From a checkpoint of a small transformer trained on Wikipedia: a variant of Muon for these matrices.
MLP neurons of a small language model. Each row is named by its layer, matrix (gate and up: input weights; down: output weights) and neuron, and shows model dimensions 0-159. Each number is 128 + 32 x the weight over its row's rms, rounded and kept within 0 to 255. Numbers have three digits each. A neuron's up and down rows have the sign that makes its largest values positive.
A block is one neuron, or neurons of one layer that tend to fire together. After each block is what it responds to, as a language model described it from the Wikipedia text at the highest values.

L9.gate16:107139203144139094152169187160111132139124115176095135144114167166081128090190123137174085158134132148140160147083137057127087144112154138110155189170143135099134128134129111141046132150158124181107103118143140135145124118133117113127124052143172131140143117074113150141110118144150100109183176064092178133139135083151095100113137161133119133130141090067115111124193107159090168186084155095163098072133118151129126089155170125111132104115140125098114173115167128145159183083166091
L9.up16:141129169109110122200157142065132124118166118085181147151105186126133097125124175082155044096105149127133157112112144161113171121054161139098188076114182140180124139054095080112138110140098090114102067096147100102144164119140132097132088117155173151103126083154122161139131180137105169113087100130088114161128123103102132119149144123138108109105100125118047154181134128100122149063111168125106136182106076095129177175101144114125091100139111134168185194092158172135125082142146094
L9.down16:129139090115106104106142142144121152132110130129116137136124160097155141146176190142134146177132079164191126118100097152099099098121133076079128146102121121112132174123165148136141089103141115156189102098127090171124156099092139152109167117129157092126171174097146098048092119098153087134183150094195111096168112108135137091066135154162110202127121096142082122162147101114133163191094072109121136083153112107078133114136115164115159148134162152101153139113142118128101198098160150
L9.gate225:191127172128133124120143167115124102060120098144088105121115176133093163137157075162124162142026120137096130151199064101104117057126146131112135191135180087102112106079168104188114129094149157122116144161096140121114125108156123139092108176113064135157106138165147129159102091163120103168118144115181120130117107118120132122155119096138101120164178123104127130158125119094119197148042125130168129102136100202124137165135171182179131074167172153118117154081121161130220123096104146
L9.up225:166182103197094129158116078076162172065087112132092086143098085113140136120115102119097180079107110116070152129143095157118137082165104110155147114125173144158156102138120071102105180161135183160100131101096136148115071138148187112095099122114128084130081118119184104106144093116080109112171141193146198111178195119135136148176111111116105089173134095079190121148121072099138128168065094130142067131116139151110131143065167173118179079142179107106103121123151123168129106108121167
L9.down225:105160069069110125069159115193164155151137088117145155105176108131139163086085117135131104141145136151156116127139149093163096150210143134138105144060096124073149140141116141134131137175154096142033120207149144147141129207136094150138107175085168103087170175108120171162111113168093112110132094137079105116116132117105134143114166178131115098134082102158095182134115155121135112151158126144165090159141086100107102108098105088115130132144149147136116121178157115139111079098089126
L9.gate272:081178123149121168119144107106086090093096127160121134255162159155106097081125175119145118102164157106125189168148149114153139057076123151135157145097074145119157156109116122150168111094133111122194141118124135148171114122185182064101118202128174107149132154093123145078179132142140130109106177091116087183094161155147116142189136092133066128129151092107122136147141134165120150105112194163059106128117118132097161137119189123154126138089090093074122175089180133144174123072173139
L9.up272:154121142169113051103145119120104178151172124123137184064143127152157116109116122149174118218118146165102145137174147108144084127145116063153149132116136095149072110118167081146130132079166124171131052155147132141135142099146153177117158138161148140164109204072132172097209112109117128045094136096136130154074133165150164123091093066143140108105134122179080105073156106067076112066133198120155087166116163144119156169123088101147101131138120174117126168133158145170144096118117144
L9.down272:119110145147133072125087152100073163106085186172100147158203082136132146014128148134132097145165153121131096115127128143148095086116171066118142125062148156162084087163146083166151080098171154145179121132146109206119120122115087136150169127103193168107119075100098135120121156077056083105173132066134137145109096138115145134158108067092110076179120139153103169103131058107099092129134119084106108094101126133135119177079126082141128111087112189137133130160150162123152146132117166
L9.gate445:095109136127139120120148119169119095127125154116096111108133074167082085160130123147109132160088127134151147061145070145139162135133078088135151124176187124104165139077106110088120097127083142126121091142150144129150067127145097139132100128140153225122090113124118155081100218098094126135161129058106113076078167133156139131192161093160125120129125136103133131057130134167098105083164153077189124131164093186183143100082117101092145121135148087149044148115070097134127037158087165
L9.up445:132089064146089071055125042137088096110120170173148139104127163112131090186127081082125129176160096157144154119202129127105091162106136115124113085088172131134141150088090145165145150108059156103121119128115107194227161092136139128131117125075121165096164106111114092131161135096157111076127173111144123132107158125128172083184089163090126147117178085113165130166090143149137138109146120100160074151199176145146150118151109130096129151124115100125091149149054107131138101169141103
L9.down445:144186139125129170139113114126070129133105145132152243110110126133119155123155161164162080104122135101179095188134118166155146078150118123125128186182136122132141169095143114108132109171151128118208122148187163079155150160124097101124124174173098156134089112038154111077116133129108164119166104063140178155104111119193160125156091111178124148154108160137130076058143126171126116117129218061121140132108124123160110062103154173134082120104174131150144144137116087137122108158083171
Description: Fires on structural tokens in wiki-style tables and lists (pipes, dashes, header cells like Total, Year, List) and on United before States/Kingdom.

L20.gate23:122235142144132074098198116105149119159150121127063105090114112123096123127156171114091075089122041177118061124153180135151049132124167148117127101096093192107175139094108148095169112115100133128171154131132108125097187146096110150085138132057143213138130146160172075091111080130136164158162103099098175148090088097112108174081083119132074163106162107164122150146131103064114067096139135106107180113178144121117169200121114125132132069131165185123193113144161096133103143112119164
L20.up23:103103130161155123120097102100081149177109124147106099110156138131136083138029090097095151125153127111162151137124174152099108125128123123112111172110121136084133108111135149198108175135105138107065161117153131070137125069191099157148116165138150157108195155131151094146097150076148138135122133116147165068113131109145194191106091138127147134068139155145122140110128100100061097074168134168117096144104097121103135068129093148128088200199151126193138128098087107129158124115071162
L20.down23:078144095063139132079100089128117153137086146131119119133128128185132152086031101056182121149182097089135132145124145167089100117118122156177130139145106119085146183046184135121162098171151168109137121142094133117093091134163137113147166157126183092062159177131075044094141165179106120124133092171140104168126134118160098085110137083146143114162123145121135113114151098101112149135146124113157111167114119168130096156133126115131083152122105144180092132136130146157128112058090141
Description: Opening subword piece of a word split into several tokens, often capitalized names or nouns, such as Ra(ilroad), Sa(voy), co(al), car(ved).

L4.gate40:158096137118123146090087120073177157127132115169164143111127103140203122155109135141124101066109175146090107140081140115166170193140144143153099199102095098102126113108093146035123122189136103101065176040128110093068148138116211120109102150156147134078160136154124101107093163120124123135105153139094106082122113147112127192158136101187078124115121118169128128117186123098078120139155111133144158174145087159154164124159103169130137160118075168079148153156118125120116200155126088
L4.up40:188139203150138129132103128136108129155129115091131101146123074146164159112113105162171136101138099175110127130157135170088103096138171135187118136117098085115159138112138078134117134172135120122117105139175160157084164086160198052111149134150149166149153158120171130136141151121168111176159167055139168119108115130140190115105112141099114130133106114048094121152117104156120108144125143107133106057096114088098107133149222110085101134146089132135210092108150097141099118199183145
L4.down40:120122158043131141153154107122162133160058116140118168112133149145096133128069104075181158133094142126124199134135153128153136110159124191117101141097103140096147111172186160150174153103106125100130196144121089054100066132130105189120146161154144157158105088092126089059104132118125152118141112094087159025105178110116103209145157138171094140077188142198125140129137137127037113135128131114107125140131138155131131159152114169165155153124069131111061158088103124156121183155131150
L4.gate43:136083117103088142157080105120097095126214161176079106163103102135130160088109122077144162161061160129146133149169114127112152102168112122101175120191149149176128165091150114151176176210118077108085141097078128127130160099138146119143104155169129101147127097168101136132178146170148080140139166108079104094099131094153165129067133149109112142127087140132109121157160144106183100112099127114086078129129190182099126134117100125104140075119171173117129148074129091188064150169149141
L4.up43:118137113133128101086161135158100095069179106162110159099161050104113127135134189159114186136134161152094154100134172160150124154115155099116100189126129116179079145107157160088161119185137140112154096141132073148085093138145168130113131143162126126118112163122150106172128141143110116141082121100147168117140117142110145117097152120151076160070148140097120168110124112126121128176115132157099170106065207159138143139114141131112130156161087121151105106137135080170176186118119171
L4.down43:071137104171125175132109084129163155186154126180101120140076136137172129141161171093172129132134085119131095134128123096125123102152121147081198129184168168092160140088095155132199136131120091134137162082109132081113174068078123098168101137110094094132125100113082174158154151161155149094178181115127135116109134123182116178098122145141039111124072129181075143154174124105181094111112123144107128190130117127110161108194108134151153127163111103125132077105119108096084176151148102
L4.gate162:185163119149122149115133203145080171136167137090090157127216103144139075136086131125166124156079153194125123106133151141120124175157166100152142147186136080128091100119098134126162143128145148095145154130124098136107109086128121145073103170125155093118171157122119117052069195132107136065167135111185142087082117149149074114142113145054109134155144178127148137157160204127121147105134123124135126136154185096112103149127209162115088113110102201132122135130091131105064188132106130
L4.up162:201162148172111130096098179103093143132140111148130143125194140155110122121090122082125117172101158136103139150138148153131127183155163141163133086156097069101100126143143119149186157124154144141149168103147144096101138095129086194127115131117114120139135130106118078077092176144126186070168093131158140088069114123150059095118175157042088117147132186135111148126173202131085126131096153092100139164166196128111116189086202190108115167114099181129123104127102078145033204140094126
L4.down162:114110143107074120083127131133130094127163110155157073142095104137100188136124137064076127136132105131102122136111197099165156131125140113104161112130148134095102181154144111142196167104142153122107083077135166146116163082163096086159107117129136127114146018163124115163170131148102146131162113133075082098125104127139116141053183108121147129149154197107082112100097082174146121133116163028087116138110076147113191133149115093161149152094117159160142117100122080129092140187092136
L4.gate496:095085070094109163088185150177077102201134148082099156149105150108130094151130091093124147141107160129153136162092126166108131092136133131172161106123127117160127118151113143125111096141162105096109139097145123142167174166154120069157170133108148137099159118138113145144149101081057126078108132124153103140195146190153141127170108106119149137089134181170134113173165114125124114161112093148108123098083102139133125170111169147229131073126127139081129073096132093150114110123120136
L4.up496:142104164084116130146024148137116116161118076133147129184113138148161061141119106078146158182126150159121196152131125096131182103142118152127141152124104162196136125106148140111151122131160095121125066095104129032093118169103188118146142108203138139114163158155119190165146091023179167108060146120115122153143176108157103157111083110100112160135150095170140143112086121129105104126149144049090111149126114140143105176141108132153102221142168118136113136130085115155062086111143167
L4.down496:129067133158184143114114154104153156089090130101125158127093114167106171166114182152143116153160072133138150083150153159118126099137192109133091111197137083161151144121194164157125088172143120177141105082112152100146137168144110138144088169156126123071116132093109144220171146118147159091099137121142230117097097094165104113092124112088114109133097123093096132102121101150056145094163118174087115086123154119135100166144106089110102140122138161143096162117168116144091148121132183
Description: Opening or middle pieces of words split into several tokens, often in names or rare words: car in careful and scarce, Bru in Bruin, Ch in Chedid, Ra in Rainbow.

L4.gate311:131110148154168124120157142190138128131143163063087076123108134171093155161126097115085075126087091139093097081145104068146102090160098137121161139134147134170168145132182128184128097101100122182114140122163154098175138145164149136170147080104135141106150057123122153100080159157068121103159144109076110115109099126176138159097122132111119130080185104073105073154136144154088136062085109126131130103196081164114141124107141150061117119131104125171155161109141120087164134141112099
L4.up311:113159144149095139157140113164108113148143125174123173109128113107157127122147133130160126120103111130103115101161061139131148099082124117132099146121108112155136158142125115103177114123189132122140082188138106117150123115138150093128141123110165055136168084106127162108073101077125068099088150059104060124092116126169090157173193109132084187142147132163123135168109062130174109044134154152135122100055088155142108078116106124132126154149081152121115136123119137112132134167103099
L4.down311:128162153143154129079154116159138147110116138156080077143170169149148158130187025181100124131086118140067097107098158094073144135122117150141088154105157154131124194102163195187100166164127122126171112147187093120205144117076155141090114070078086117144129122101132089119134133186151152114189126087119118141153155181079155114090151105152158098162175115122076107132168114159138198154158117137098133124168168136073159100172152177180102162141125146103082155145129120063173135119130121
L4.gate394:108169144095136089159151181129106115126091085084182142182114099094151128145125137076098128120098190102149088146101065145116110172114162132129173130141084145129135045136108130173131155107121162097123074103121110144115151124134138056113159140139157182168079158166108132113165075145089170130159140078159109138077084153120096146096084092148171098068163075206146107103136131151146142092082142185129108117142128138158092145152102153076171113113119116133075097134068144118152106088086121
L4.up394:108141151081129093156135190109143078104064087108184158150121087101120128112091127124147088113131148101099124158132080118084109155135166130140121109179061098163147108119085154165123092081170139087090099088146113112160115115130122099139101179160148150166135115168067107121150139184122208134115137075109096145063102113120076165122157060118136098027131120195160126157108143113173125107094150108113126164097095136101119116190154100181185113152150167135087135147124127126124123138139146
L4.down394:099094140155126166127096149205149073157139123083161095083140129089092225122170078133088104029095065047120172096142127132095073108152064145158059131089118116181123143127097131106120179191125148132146159141122120204092127154188113146145131151107109130127088117146180177148164147188076120079140135143077118079100158150088080126118161130120115124121125078135104175120096163100146112129130201106157143165119133070132131132054142084128073150108172105117119135138100081133104086113127162
L4.gate424:059160176082050120126121131142185113049066124141152196114113073169105130147131127120122129171104123124140116096122136102125142108157126133168097117198143121153104180108148180131179054182132171109154121139138164124136141173109168063143178114079138178160087144097128157135088125096139104107173101107133132171047150107128097131111135159152103116119135103163100108148124123160137143198116172105178128049129170154110107122116173182117118115131155140125094136166099163098110078169133120
L4.up424:092096143154150108077101166090156195140111143155131139145196120124153119085140155101160145097058078156123129130118141150127069123152140173121130185087136090156123119177103135141120138140125154076183122076131092112160063101149118148084116134103179071121115150180175146176110162145134106119185125120088115131097165146138118187065113156159155143143127094150071139082090104096097155126123123158135189152113182096139164094132080157131144105108160120181136103174146126132121131161149121
L4.down424:077080145066129085079166083144089103135118109200128084164143177105147125141057134120136128104082129142141155104149111148165122169188097119143130143086137178093185123122138103108073147133156110122118147119117129193134114151146143070097098150156130088069116054130092158128109120155122099120160162159133136108099109161094127101104158171151136146092169150125102136098131147190098069122056148131072133152152129139111148110150170135155124154093134075164145123090100120151136187137143095
L4.gate519:081103124124133095186131100110098145159127135105080123163076104136151142079118130092043119092047137183177125071122140136119141151119143141165145128105172105122109120126074127072146096100068135102125099143118142083157144151127133119098112132142119123047128146096094112149199119158132140122115119139081148049141155151165127089143089146174215137121173136140174179120145086130162101078136112104170159072116114113129106155173110141112118096117201147136140111115143147136119215148068154
L4.up519:123202129117138066194137157110096116149138131103115163097148156134118098147145151067115068119107152154143115107120149127166102130097090186167127107102180184073134093146122150150161070114079101101127056096125153144139112134111127079092150084163111170153114143128106109160181192150146179107136161125103121107096147109135126174115087161096117143117135153168082168138141103097130130090148116083109127162119109059106121176141126170121146070106200093106106143145137142124114093146169124
L4.down519:183146093125154158088190135141140151115151055135076090140082128164147130149143192196191133099143123142136089115107145082126123122116134079097153114155129100184034141173061105110124121149103126130081155178173128115129195098142141137168164133167145089104118154152131126179126065142080163135121079128162189139138088106094160053130096149119158143096120162110151079100121143109121152204159129105124136093161125159157156141199159068102148149139102136168119095102112094166114152101105150
Description: Mostly "player", "game", "match" and "medalist" in sports bios and results tables (volleyball player, darts player), plus the "." in "No." table headers and stray mid-word fragments.